{"hidden_size": 192, "num_attention_heads": 6, "num_key_value_heads": 1, "hidden_act": "swiglu", "norm_place": "pre", "positions": "rope", "rope_theta": 10000.0, "rope_fraction": 1.0, "attn_scale": 0.177, "init_std_up": 0.0305, "optimizer": "adamw", "max_grad_norm": 1.0, "warmup_steps": 206, "max_steps": 10282}
MLP neurons of a small language model. Each row is named by its layer, matrix (gate and up: input weights) and neuron, and shows model dimensions 32-159. Each number is 500 + 25 x the weight over its row's rms, rounded and kept within 0 to 999. Numbers have three digits each. A neuron's up and down rows have the sign that makes its largest values positive.
After each neuron's rows, "fires after" lists the tokens most often just before its 100 highest values on Wikipedia text that the model never trained on; "fires in" lists the words (lower case) most often at its 100 highest values on Wikipedia text that the model never trained on.

L12.gate107:473504538510520524501495516472517503523471487542507493530507516507497486488492519552568489509466534510507516469493476497454538502472512444504524516478483527527527492471474456518461477525485528524520450482508518531509499513485500540558478502486458491448518522511479530465480501500465489499518533469487443515547509462498543521489496464528510532514464512548483500508489492472506472464474
L12.up107:534490504511476480518488492474523491489476474522515477532477496447526516558512510490481496575481490471485516528481540458478504480486498510478497504495470519507481530513491515513506514505516500508511454484537445509501484509467475499465479502520481523493533515528508471497522485513517472495535509488480441492509505524454528497522486492532501515524487480468493495510505527493499500511513
fires after: " was", " is", " Am", " also", " became"
fires in: "the", "among", "much"

L7.gate259:438503520501507496502504520519485448530498495468471490497511529518545501518521505494523496508451488492524510505539477506517431449490510535480482480479493537484490522492492459496476483530475529510466499504510525470458513515501510527465529494510479515518481471503458519528476547511532484544540530458510486493542424523454506464469481498497478510492495530509481490463449526502484499471534
L7.up259:477490496535481507527469472487433511491465518487465468474549513544543461482532543559507509509510479495518460537469471542493461511528497523500495510463492506485488535470485476440515456468507526542506495494489516505504535440508486535498514483452519466494506509504480470506472502513494499500482519537503485508531487476504496484467492479501489490549499548475524493526470490528461530433524
fires after: " the", " The", " of the", ", the", "The", " four"
fires in: "first", "second", "only", "last", "final", "third"

L2.gate88:465527492536541499454511536495511475487490508495533537469513513457514516454505498484501499483511469490489488486483517530531499519500479461531534580480498484519442514469488478493467488476541476498547508466494472460479540523456502497505508514538500524533457500493501505485510465487477510550520493517428487484491525469511513527508515461494435511514470481487523522512483527495532487486520
L2.up88:433529507504524495396559490464515505517457519500541503463509526456483499495508470506514509483499492509505522446456480503476471502494523485520550545517505478514496494478501512474472515503528500496481519491500486497484534531477486484504527526521508544525506473533528481514476462487474493527522481545471486485493526505544516509524491473493517508485494471505522531524491544514505488484521
fires after: " ", " | ", "–", " P", ", "
fires in: "2", "2024", "2023", "2025", "2020"

L11.gate82:484472500491487523501508488483520516497492511469487499496496480449541514503485533534534463456457518505487535495487513480506470496505508494579535495483472495540506459438543500528479462505473491521510475517488505488522502495526531476475521536498528496475462473512468570486497511520475445528518518490469463478488501494459470510496487525490506498515478509489485518500472450465513500523487
L11.up82:498486446530470511489466515548490491531483456469537489520550495456483484511503516469506524523502499523449487546509503551489495499524483506526499523539487474469444496545474475475504503491480476501518535501479516562526482490491486494533508488540477549503485505474543521514520491500485519475475471470477500527509501461485536545495534487495523479495515514540481512511474485529520486477483
fires after: ",", ".", " where", ")", " he"
fires in: "he", "she", "has", "is", "earned", "a"

L8.gate12:528466488500529468478507433503533475534482457457476515519495512505494449483444528530507480477518511514518508473530556503496491481490508475473546462482494514536506500483523494470489536518493505464546483443461467494458488502505506541497464465518432474474464491480469489506525528487489469492521505483458452512510472491479486460493484538553492472500490474506493492504509483489489502496494
L8.up12:498441513488521476484510494517509493525479451480505540493483472536490500440494532524507497498495541526505458505535537483484481547473472483486497481509535486554494504483476484496504519508496479460548478491448479506527495490525499548496492487527460527522510512471503498492517513518498477471505496500441496509510480497530534503499508545547544484502504486479499483472469497510494493505469
fires after: " in", "In", " In", "On", " on"
fires in: "december", "february", "march", "april", "july"

L13.gate98:502509484504482478528529526502538518499484427496519490493497497463500509512476500499433469508453519499456502516528455519473497518481506489503502506462470469473495477484496457515503517499497473495516474494477478493525485536470486503542463493494516468503539519459508509486546520538458487479512531496462522491524495495441475500477504506494490557508460519498478517544476510486515506520465
L13.up98:499542499498468493462467482517460531497510497509487553525512528479526515533438470484515449514490572552494543491517508509522512476531508477490490500513507527511486504483489520534493537520465505528558511491476481497549479520504499468462501439506479502554517475510505521523542505488491506490492502505538479469526471510485508523495490494557491487471534504480509515482479496466493505484518
fires after: ",", " where", " g", " that"
fires in: "he", "she", "following", "gives", "who", "along"

L7.gate104:474484500453538536473489494490522503498507501475515522474498483454505514512473507489442417488496528504519536492484545479511519550486511585495500515478475537512496495524474499533464517501460533511498479541473482504458507551496486520496470469520498488473483515515498461523529543495510472502523506485476517532461499507477477512489487504485495511502481506494451478488521470469497523488519
L7.up104:527496439501484471467489466469505503492528537498453527505487490483470471563471501513466483486512525551481499529524516506474509530506482488536542525489515489475494506491537489488458522534521488458524495497483513484545481542529493510514473481496489489502461515474514463510495505539466457476502467496491485470518468497496502553497533533465482515487485529541462486485523522443494507468512
fires after: " on", " to", " In", " in"
fires in: "the", "its", "an", "during"

L2.gate94:534470507520495502484498518555473502494496515500479494505509521486508515499478485536499490483501491489484489511468505549507506535592475482502543508488514492533487585497508539497463455488522494492521513461481483583485504518521505488479548503479533475528497529497499550504499467476503510502533501494500478505497514532516494515525501495468469517517486498472525517520498553509494457482501
L2.up94:517424459494504485485486508491514497502473487490532496525496488497516482492488532487491506520511490510494483524493519511496498576453511475483495502499510462491496601512506492512520551490538497508504488509514489465502522499515500494505491514409557529510491466518489499518498500503489514480502493490495497490484503506528498500542504528514525504467509479492489494488493524493510509504496
fires after: " | ", " ", "–", ", ", "or"
fires in: "2", "2024", "2023", "2025", "2019", "2020"

L2.gate140:504499520459475513544496488500504459525548460464500527500464503490506495537517518487494492516509506499510520504564479509491449504498486471485529482520474504540503501506480495479486508538528445493493482506502460487518496511466532530488541457489479481510516538542521489468542490507476517509496496450473475483479477488519494547466472519528549511494553498526482479461535502512543500499496
L2.up140:502510516461473521524499493510522457516542445453498523490490508488506483532521497489496482518507502503508520499554487511510456503514483473476520496504470514533506508510480505489488498550524443487481482497506464494513486514470546515488531472489471475504508540527508507478546499499486528501492512448486482481486490470514484558473463523504540505485557475526484480464530500514544515473505
fires after: "\n\n", "\n", " \"", " of", "-"
fires in: "the", "these", "an"

L2.gate32:510510471536548535493505520493502434546481507508512466481473533477512505478492497500508452482502469481484467481491511507494523477518519458523534479518491494525499495486517462520502530497508446506530535464484498492490576533491495487483477498529509461486494476514493517532468505473500532481550474498520493482449479490505524463525518463492446461495467498500492507492508489532543490509563
L2.up32:512525470553539509480512531505514460540471524534515467487493522486519501458495496489497473500492473486473448489488504519509538481507495440508537496518496509517480499492511452516509517497511453511558527449487508497479570530478504458480476495516479475501498493509522521517463514486498530469524473497522500494447489512506521488522545470496465466523470508493497496496517487536552485527553
fires after: " United", ",", " |", " –", " in", " of"
fires in: "states", "california", "mexico", "republican", "mexican", "american"

L3.gate100:504495539535488476520524494522479554486504512532477522481491490535519516526497484492548479503477527453495481471475512504541505482480459512465503498481515461516492516526489496519480518498525480475517498459495521489453516466476543482493504505497483476488535515514476487500482495503505513506503406505513523491525528532559523487495503478475501521474465473491470530493518490507474478521480
L3.up100:534504511486501471494474488525481483466477503483525476464529494556518501502497513444520482505526509520487523458491453489466495431534501566490528463499494506489536482515487504511518524515495453530523462470500462485549498530474470471489487493554531489507521494492513498519511479480500535554513525516498483467493502513526498509546488552502466486515461545466470466505489514529485506499497
fires after: " | ", " ", "–"
fires in: "2020", "2019", "2022", "2", "2021"

L6.gate150:470515512509501468502527475504544537507507466509498516511499540465495520509448555525499496503518551528488470496518486480493472512483504457496436503487460505503517501523498517497432476528508548520487488452492501513502501485502467459534498432541486487471493536514476517479502530463504478482492512468472521473509493468495534475526494505527537457542478473499456498478501512502484498476488
L6.up150:507492546467437527477501484509543489525498570505517505514494506500466532553505472513495504513482460492520465519525476470487553519477489492530507428521513524505539509524455511495525512491515478518467478499493490487548519478508483474502499496498493554529476484519485536494546471515477509545472531529474524511542478500499511525485455473520543524493525477474531506509521515499486500546471
fires after: "| ", "\n", "w", " Rele", "W"
fires in: "4", "5", "6", "with", "release", "7"

L2.gate355:587433455494519479446489501492463487474477495500563493519510544483530511487486480504535496505508497516486486461476517488501510530503525472497538504481486524477461488484499486497481515497531479514528483488500500456514522532527499497485522514468537528533511476490485534508496498494502530497518487483499500493489500505532509503514501492512509494473488454490464501510521500509485497492515
L2.up355:526437479481514441484477493539579497487492480495490470510475481479528518499488496503496512483506475498480496483482527524518523460513495464465520487484499515507491563506475483523505517468532508498525487506493516451510516489533533439496505530430555494549474501465476557511508519490502528485506467499519496508509485494510495516536506512492528532471493465486511503493489512512483485503515
fires after: " | ", " ", "–", ", "
fires in: "2", "2019", "2024", "2020", "2018"

L2.gate24:485498506514532486505500511504504535548540517490471492533482496536457498497521510510494462488462488451516479490480535513468457500472495492499474478467459500498484493440468451503520551489480485534479527464468532498499519506476527483491487457510506514501499483515438501474538495510476486521543513452505530485473429491519545502483498490502466511492450493505502528473490510486536514530471
L2.up24:498505498509525496509494523504510534535522509481480503556502497529463491498542494516486463469469480446517468491476540513462449502490501493517478483456467494497483507443466456507523532465475482537473542458467508510498532505486532487489482461498505522498497479518452509487518506516480483520535506461493524482469448502499537517496505498498473491500456482490497529468507503495544521533461
fires after: "2"
fires in: "2021", "2007", "2009", "2016", "2017", "2022"

L3.gate155:510503492542523537515491545513499541509526467526500507488508498473509515468478498494498465471457535497468501476474516501568489485483464539511477531471533468539434488465497502528491515533522501490516490482512515452493525552493520506497486487527477484481500492483503503485498499494528499498515441521532497514487492529474535497497523515483512533479473525481523498483519496501556482496499
L3.up155:512520492529506472543436500504560543479469518455460503541533478463512513505481496547515525499488500503500490506475510522515462491482482489486387526508478492489526486531489522503478487486487511539515515495493522524512475498524512496520498479446496482444488476475492520517492474452509492484530456492494529484479485490476478497502503457497478532499484503507506474527514505470481486550513
fires after: "2"
fires in: "2021", "2020", "president", "21", "2016", "mayor"

L3.gate45:490530522509493499517516476477492463522555471541464533482517539492521509505513505504528478533485502500547494485532510488514501550511515469503517527517520551534493525510471493501519545508509450499546499485538448498505499487475549533492532509498480473520565537482510516493494479499502547488479503478464536496520510493480510518522538458461519497475530502514517493492532502544528537468519
L3.up45:481546518495478522518505471473499466539556483515459533464528528492521491508499494504537481522478490485539488462518514480507500544517516465515493527502506533536503524521471515518511545522520453500536490489540457499506495503484545521511544497521478489513547533508499504501496501503503548487495500466468510483532508484498497514516529472463512501488531501528521511476534498541532523462528
fires after: "\n\n", "\n", ".", " \""
fires in: "the", "his"

L6.gate156:446538483507478476483479496484520511544509486477538517478444492503505490474494495487488470506510550507547473507492525513473490562449524528517528514520468492451537485462476546505482546504520459515512490502496544552472463499483454503537476477487497523502505528504483505482525499504490506433477510511481495515478503434473502501544501509490498485501490506456506494492541502521522525488497
L6.up156:501464514524528567488477508475522499516520512550490493507483523495514526497486481508556490511487518494473500525480470469462480520570488504491491526463484500524485517460490499555491450484504487512509491513496519483526481522522439512512522481481532530508469503463485489520538500529474531491505511471507467462505512468484479508508498529478468495520511552522498491460454521474530509517573
fires after: " to", " can", " would", " could", " may"
fires in: "be", "have", "also"

L3.gate377:473459500514502476501510525494509476494520479501562529475509475501519478512503494470515460492471508480523526524516511510479514586554452530482482489525489509502484488508475494499481545527484504524516489526520505484470508502534483504519547478530487511452487504507506489451501505512533525481549491510510526460543506544537524477478487544461483511508509531500489493470533504551529492535507
L3.up377:490512530499507538439589480457440555480488495480520511485482472512548520538470479506510459502508508485495479443467484486512513478455459500492515534504539496527485504480497481528487466456513521493493527495522511451460520514492531504527482531475512513504505495501479486512482518485514495497486495500485486487529530519543509525510493486476517497490496512511508511505511459521505505456536
fires after: " ", " | ", "–", "^{", "| "
fires in: "2", "2022", "2024", "2023", "2025", "2026"

L8.gate323:472534504458479523530509507502526516484526483494534479507532485446473501521459461517503452532430482487544493501487492471477549487491498471498564509461474529471489490497476464494509454533491507493503541496491464510464517505502455503477499507507538466515507505447466511509487492493499470492520487481521500433494537512539543486520433444470475488569478510535440486500489495501497526492507
L8.up323:439518485499485517510492537505514533492541517484512524491455479500499521528495501511502490500465483501492534453535475484490473505526484528491515492527538535552500522467490505495453509490477526487463477527487481530514507534585539493494507542482502507499489517469505452476500488499501489503477482480433498499486509508489513502521481543469488504474488480476472542484517495488514471503496
fires after: ".", " | ", " "
fires in: "8", "9", "2", "7", "6", "4"

L2.gate357:487517518511490473495527507507549540517516483474513515495486520511487494486540469459509502528474495484504489451481510506510508482465510474497456470533514552524472537536483432513557530530512522521499524496510486518492513489500462469486468465465543522492514478476540523497475490528477475471473500530551503498490497512511547496500537512458444512532478470500508469508531493460521496545498
L2.up357:459479539504489442495508516457515497505543464493482477524537514512482504500512519526511491529494500495489474502515498524520492465523506467509489495513543508516506542509440444488502493538467496494537525483480516522514477494484471504523514478492514480505503433477477488518489486470452500488520532464473491487503494468503547519461523500500432528498474504541499498477530498446526508517489
fires after: ",", " United", " of", " in", " –", ":"
fires in: "england", "states", "germany", "india", "france"

L2.gate285:499528489522544442536490482502533492463563443521523553496516487470499515487492484491503466492480520494486494470502530505490552495524512496496518548508547530497547494461474457521514538543539491531498473488492537476489473468495525496510503508495496521516499520533501515479527496509507550476538483474483467507467507561450484478512477456497491466498463490513528524493501532537537501544484
L2.up285:484504510551522486513526527506520529507497480552509498508486497531531470502507461481526454506485537500521486504459502499556523479488424483537517536474542487528526517511526477518497502495510528480516480457479506501456516487498524473483505524483497506455489528443485505473452497508509525479482455484510476541520531518544524508511492493467503510518483486456481506483537481510529461476462
fires after: " | ", " ", "–", "2", ", ", "1"
fires in: "2019", "2020", "2018", "2021", "2", "2024"

L3.gate32:474483541464489466502513497469526488471513546453534500523520460520526451493449521508500473481462527465548521487476508444462545516501517569526457477487485475505490500495479514500468482524507563522470460513519515494483517494519478496543510472537524507516540513499502532498472518507545503512534460498511509464512508497516468497523475492501523498507434451513530486491503476507473461510476
L3.up32:470544513501492451518512497465522513520497515521506484469589451492505543498502471533475514450499503457502496498496497510569469505500472481481471532511451520520517480511504503510450507487501512508477529512527514511496527503505511469514492547494462464491504479533473494482491502521521477484478523483506501541512504491518499541527529492492489499474533520535472511492495485518540509493498
fires after: " ", " | ", "–", ", ", "^{", " ("
fires in: "2", "2020", "2022", "2021", "2024"

L2.gate351:529498474496491487543462498586519510503515489498478507571505520462476511526477531488529466487487498486500472542516478478507500491481523499500541516462501512504517525506485511498536539485537489522502488466518518464486498484514534490541512515529516502483497535539464535498489523503515502459533441450505488503451490493511506480517494488499460504479446446465495506473474491496536487500476
L2.up351:527513538516530470490482549548489519483520498527457505512503510490538535495487471471516480527478542505521425490487539541543519478469493494506477516481513499545474525520538485517503493496486531487569496475520517497440497489514501468545510505501480534456520520488501521473449492488524527470510461507490494503517525507514495441539520444497466509512485491499493498516498473488498481520514
fires after: " ", " | ", "–", ", ", "2"
fires in: "2019", "2020", "2", "2018", "2021", "2024"

L2.gate82:495499513458519491464477513490512477528520498439502488451478478433452502529535502478507476537499454495492501495487506497472537515495532468523494490511495457490476501507459523512477482480523495504487519465483481505497528469502531491462487534511477473503509494503488513521472515531498532476536507507503437478538513502534509516461529502472475484482538497541488467545430496490500491511488
L2.up82:486503502467508498476470511494503468532509504453505481463495481453453503535544532469508475547501452489506496512474517494489533521488542490514501490511483443493467498502470533512473497490517499499501518469484479513503529475496544492464467538524473470489497503491493522517467507526506547461536509493506435479533526509532517512462513492465462490498537500545498454534443483487494487529485
fires after: ",", " in", " |", " for", " of"
fires in: "city", "england", "japan", "london", "australia", "ireland"

L2.gate284:464502505513491493528502493486466505492518521511489507504446530519493575514504530497499498509489503495486494520492486453491499513488491537515471469505487486537529336500517502482522449507495528503478513484498518514516458484485491520488519485515503470516520512514506388507505508491500473513514456482504509487511493499469497482512499516526487472473497544523604510498495486521488509504487
L2.up284:536554501497484526526517486487453482523503491489505507500412518522478509531501483507480512488485505496497529510517492469485493397505521513518459497506461468505507485506504494462517463502474483503496486504523533533492492510484489553493473501602482476509561503505497572501503506508494471520509535517498506492501506499485502502543505523492519513494489501517397503500475488510515497511485
fires after: " | ", " ", ", ", "–"
fires in: "2", "2020", "2019", "2021", "2024", "north"

L5.gate0:485530475494476544476472499573499473497544487533482488505492530454487534495535491473536491560468537522482518508495490507501475522491475515530533512506510482511514481481502500454472499502534481463537503481496509479517506488437510573490493453507512511437531543508494501489518488476490525508521468504502496469497513505519516521452492515506518494500504496517493495469502537523505506459496
L5.up0:497543491463536559472469501498506474498487503499500521469510514453508514512506488527502505534508545510482522438506519513475500466498511494480515496536460510524495493501476493514486492553549463484469477470493463482486528537483472536533535474525534491462532511540516482536505480514472522505492526498490526486456469491511478543452519500463511505508504489513512451504534510503532487451515
fires after: "\n", "\n\n", " \""
fires in: "the", "an", "a"

L5.gate272:512470481522486530482542485487515523493503509488513471495531515467496485464483544494502492523532516547480498430484477528473501455503551466497485550485462483489516542505498544509487459516498501519521439502463484525507485489502478520550516466548482507466509507511485480516515502488524480494496521503462474535505511469500468511500489542516483460504489507516490548506495491482529526484530
L5.up272:499531478509507447529517483461511520456456527527529503481508513507460477463480521514486491497513507521488482476462497501462512518502512507472469583489485529554513493546482527516475493502473531500526486502510457482557519539536490488527482524520538542477483535478514500483492487522534500515493527495460521519474517513502492474532486530513487518539496523509499517484529528508469498520510
fires after: " | ", " (", "; "
fires in: "0", "january", "18", "4", "37", "54"

L7.gate366:514540456465524518506500481520500501510475459489479469481496456496505517516472526475545545480518460517513480512491481506481469513459488491515542482520481547464445493503487488469478503506520488493532515475550497480515537480501511529470488514521517505487469495496508477501475480454519490490516522481508504519489498490474552534474531492504455483489495488547505491516505510526519528490543
L7.up366:500494507496536503498498529527460531499486545510459503507557483494509485478496495481529494543456499529526514458520539517501503489510507513542489525489488521480489517444502477530529478499539519481518433488503473477457553471476543520468487499497490514470458473520492546532483535473540533510487540498508494492493486494473484494469436485505512545479503479514469505508479519513517512473542
fires after: " as", " the", " was", " is", " a", " of the"
fires in: "a", "the", "new", "also"

L6.gate295:509522530522513487599478473547474451540523492516498486507535494486511526482485522508504496554461493517434554530521506513485484506519513493470499485442486521512516475485508536500497464495521492512532476482514536521524513515502536525548518500490492470482519484507486462483488469442500495479513526469497486468497496534486547457486448452502473507539479493528476511511472511498475496437536
L6.up295:490503514503573495482518480520495506489495492460509483512488465523518455536562500521486555491495524499506524499500478478528482507486507508501461510542485484460516502500530494505510497536466515492467492500513479501561542512507504499495543470508519503486477430507499461493472500502461513481450491497500499502524467545464468500490489484469515519483483508537446506494460497516458472460504
fires after: " the", " was", " as", " The", " is", " of the"
fires in: "one", "most", "four", "first", "part", "three"

L3.gate191:489499538462475488487518524478458510490518537512528516482450479500519534517522508497524468490496494475491497494489494455501502486481490511492488471464511491517531479473496524506491509448503498504494490463501513479489536530513497498509506480537530490524528530521493462496501494529514514502492464491500467499468520535542574548511483478477503518503474547479510496477471499541477491499468
L3.up191:516520476515474475498487477517560509512479435487513522565535486490490497527497491519476538489510510527467523516502524525506498543500509531546506489526434551455485498586492510513504475517496478477519495478487479517513475478484525480554498491490512503546500505505494468508469470502476493476472487487494479548511508509502479484502488481507537519509472499498492520528488512542509482526479
fires after: " | ", " ", "\n", "–", ", "
fires in: "2022", "2019", "2020", "2", "2023", "2021"

L7.gate321:498509537504535500545481479497537484515463499532531489488515491477563499465461500510528503518467499496432453479474479496512507512500503467471534496511479505508467482498512509500499484512498507486485463488529498536507516496482476537529434461474482485476520536506483525502547452490482502463468543476506491508464484501480516454489480531482487466462472529493458502508493490548497506492518
L7.up321:497496519489513503488500472503493467518455534483475462518488488492483503525463511509526515494530482480494469484482493498532493473485527461527521526492517483509442505507465469479479493508481518496549474469518474472462459564500500516519501504500493492530512510517499526566506513534480532537480535474480448499478532535415459486501483479495456531494519516511504510488506501534497485490479
fires after: " was", " is", " been", " served", " as", " also"
fires in: "the", "an", "a", "as"

L8.gate256:506531484548467501493442494521492454508505556520515486494511528495474523517518466503513521520508508528431466522503476576498495524447525478495508506546529525479548470513501521458501473516493560478514473456505494509533509445508481487505491475476496508504525490521514518470480521480516562466484511495488495522540489500442525488484512474499511538497525413513505485482514529485538473468491
L8.up256:503558524522531503520521445516501478462492492486513515493503509494526514528499486543475525498480466539549514497495548497497448519494495498499479504549495526483506483517501478526515469537503491502486447515500480464489457492495487496548478503518545481424532473553489538479497467476505494493467490512511513511510462502524449486462464489499518500505491517531480526476503519516499494462491
fires after: " a", " the", " was", " as", " A", ","
fires in: "number", "three", "part", "most", "four", "six"

L6.gate87:475514492495483512502499488460546489529516502527460510465490513466478481481514501493487471470518503514536492500478501485522514491502486508526472514521490513495528519521505495487454536477509512499534473497457504540502485491510482506506472461510489543479541544500502477498498493521481530487499505480499548507491532461524536504509518475503495498489505413467460493481487479463527527454469
L6.up87:462486501500473514507511497441488518462478475467459486523509508485477508459504441500501485454523490480494478496466469456497475479496482565483485500526506511514529502550459480505467459547489495491506529492512510500510497516484493496474503461470530491484475533491485537531497500521489504510523499491557519502499507485485486528488499526467542464503491479459516475430519495513464458462499
fires after: " such", " well", " where", " of", " that"
fires in: "as", "he", "time", "she"

L7.gate371:489502505457475525518513515474534490507492577468547507518524519480535484537550520475494505481477499534525503530502496471516459459521515508509502546504507502476473465520523512463498497494488520495453535505502518454505473499509499477466554552500453483529471536500498515516469521476480504504549501482495484508494504529499524525518484521493446506526532516507543514512527514492501500458492
L7.up371:492497485486499508540485504507503483488489479472560498510556559490537488524497523541465531524484493532508475503510508539476452472503552497485520498495514513500511476500518517447519464507499495520445492516526485479530516507495457499478532513505447466481508481540473571524506512468460493487540487503490488495570508525467469490509472504511454478495480498513510508494501527532454490486518
fires after: " the", " The", ", the", "The", " of the"
fires in: "film", "album", "song", "party", "company", "club"

L7.gate147:512511527530486490512461513540511499531472527486537538532510468503497538549523492533533507536495504511521493472532497532480512463478516548499513460519480527486516490482498458477506509499499501452519463519539504540476516480502514517526545527532482456476511519493477534522497532541540503479521503493458497454563460502459459456488498478507532492489514438493458495499449499501480524509504
L7.up147:548509486476497485485524459515512512544504494560506505487477452513510502477531492474512523507538482481509502528527510525448514492529474523536487491450505509494469540451508530462508502469457522519516515508545531501519525511465507495491512439444513498505512483515484505480505493496541476484497510530479517482541477563492441524463553513510494501502532485538514499494484508505459476508524
fires after: " the", " The", " (", " of the", " in the", "A"
fires in: "second", "first", "last", "age", "east"

L8.gate159:468543499486466518514499466497501495497534492487518520485479489524488517487515506503529435475487524503476496487510494485514444581508478511460482518458448495508486503491511487504487494499500518516517519478477502501472500483494455492480467443507481505484483510444504507487573504519460504469509523477471496518470533466464516480483516520519496480537464526489485457503474489469511539463479
L8.up159:485511539520506505522513479495516493507496504510483534513528486529516448470517496467534507481491491467546472477513472515507526493523445508523479486495498577497481515517518483551532532542482488447541463523504512458518504469553507513469505455525510456455518500492519502493489490494428482510517501487544522502518515482463502512489457516525495500513505556510494497474521495521537488501530
fires after: " to", " of", ",", " in", " by", " between"
fires in: "a", "the", "other", "including", "these"

L7.gate316:489476514477515497501477484513490487530483450490509517505471512501487531549493530503490500552487544510496488469501482492489543494431491469473474466487493545483503479520530485504535510523491537512512525532458486503514506479475470479496459510515511512497512473482460540488545468496488512469521509497489505495496497485562504488498485487506498520505463502486475438517511473521498515487463
L7.up316:508478527463472485536478469514461474466536512549517502444442507467462506484502441529504485495553500507528495540512511516505484527515495488532485480506501458554531454518523527462516467519495515540536481489473482507499432476514490492486478524532507495515527518484540511495462521532549498514508491518484465496495514515471518488509514499538532512486502495471464492503493498479518442483489
fires after: " | ", "\n", "; ", " \""
fires in: "8", "4", "6", "7", "5", "9"

L7.gate87:493489491485553508503479539506508466483475459508512487497485471461498491508460487473467424509509520492509494496478514500495465499514536519480474533486520540496512513496485490483502439484464533534493476477469513503472502527491489501495483536479489534517509497495480523519516535481537505503509541499512461506491491434491508470498516466523445526520502503524477529544422517459519513454501
L7.up87:526528492486523498494513517543526479505491499486540485424532509465490498455547507486475492530513466532516511491510500488522525537488515488486471539547462524517471481532497551534489461477500515552469484499507445489508522486502503526503513493466514497527518513498518486498524513504524505501495517505495510521490564495511529516497477489494536506491525510443537491494478474477534501438448
fires after: " | ", "; ", "–"
fires in: "5", "4", "25", "runs", "7", "as"

L7.gate261:523490483492489518567483451518536492501473495518484467482527520527525478476504482508478530493510483503497512474428508547496511513492525482499517487464487477513487485528519511449553511488489509542521465471506479509467526535516541522478479480475443523461527504519493493502510513533507509456497515481512500511505503504477486467506528508548453482465481495520467510548467457509495457478509
L7.up261:468469526531487517511474505491508462470487490504480450501544493514503513493459466492523503489536480488500514519464449481461516508481491489504513521487511463457482506514508495502518476465513486465533460500526483532456483501458523498488519483518422490486483513493501479532482509536483518496467479492509546518504494485494467464514510447522545504471515533507505458514519503519502454486524
fires after: " was", " as", ",", " is", " also", " the"
fires in: "the", "again", "previously", "second", "part", "role"

L13.gate323:472504496520505508490491477515524472523508522474476452469518526442512543548488498484521481487501487430488476516498481507489467459472500531465511539502476493485490493496492472467483498502489500496510503484496493545515519504520495504517474524552492452499522492487456495505496521544479528481526529481506461499524502476493481536508539483487471464503482465511489519565489470543511481478501
L13.up323:475491538494498492522452516477511521513503551555471495532470484491502486504454548544537500484513478483512462494492463503474520447500526548491449512532488514503497475511510491503495510512441493490501514479527500525525452535516482518482537506464518568518540529468500486510530515506503467503480492506475489534514537527478491498453507483478527501520507508488510478504515488489507449488486
fires after: ".", ",", " where", "\n\n"
fires in: "he", "she", "it"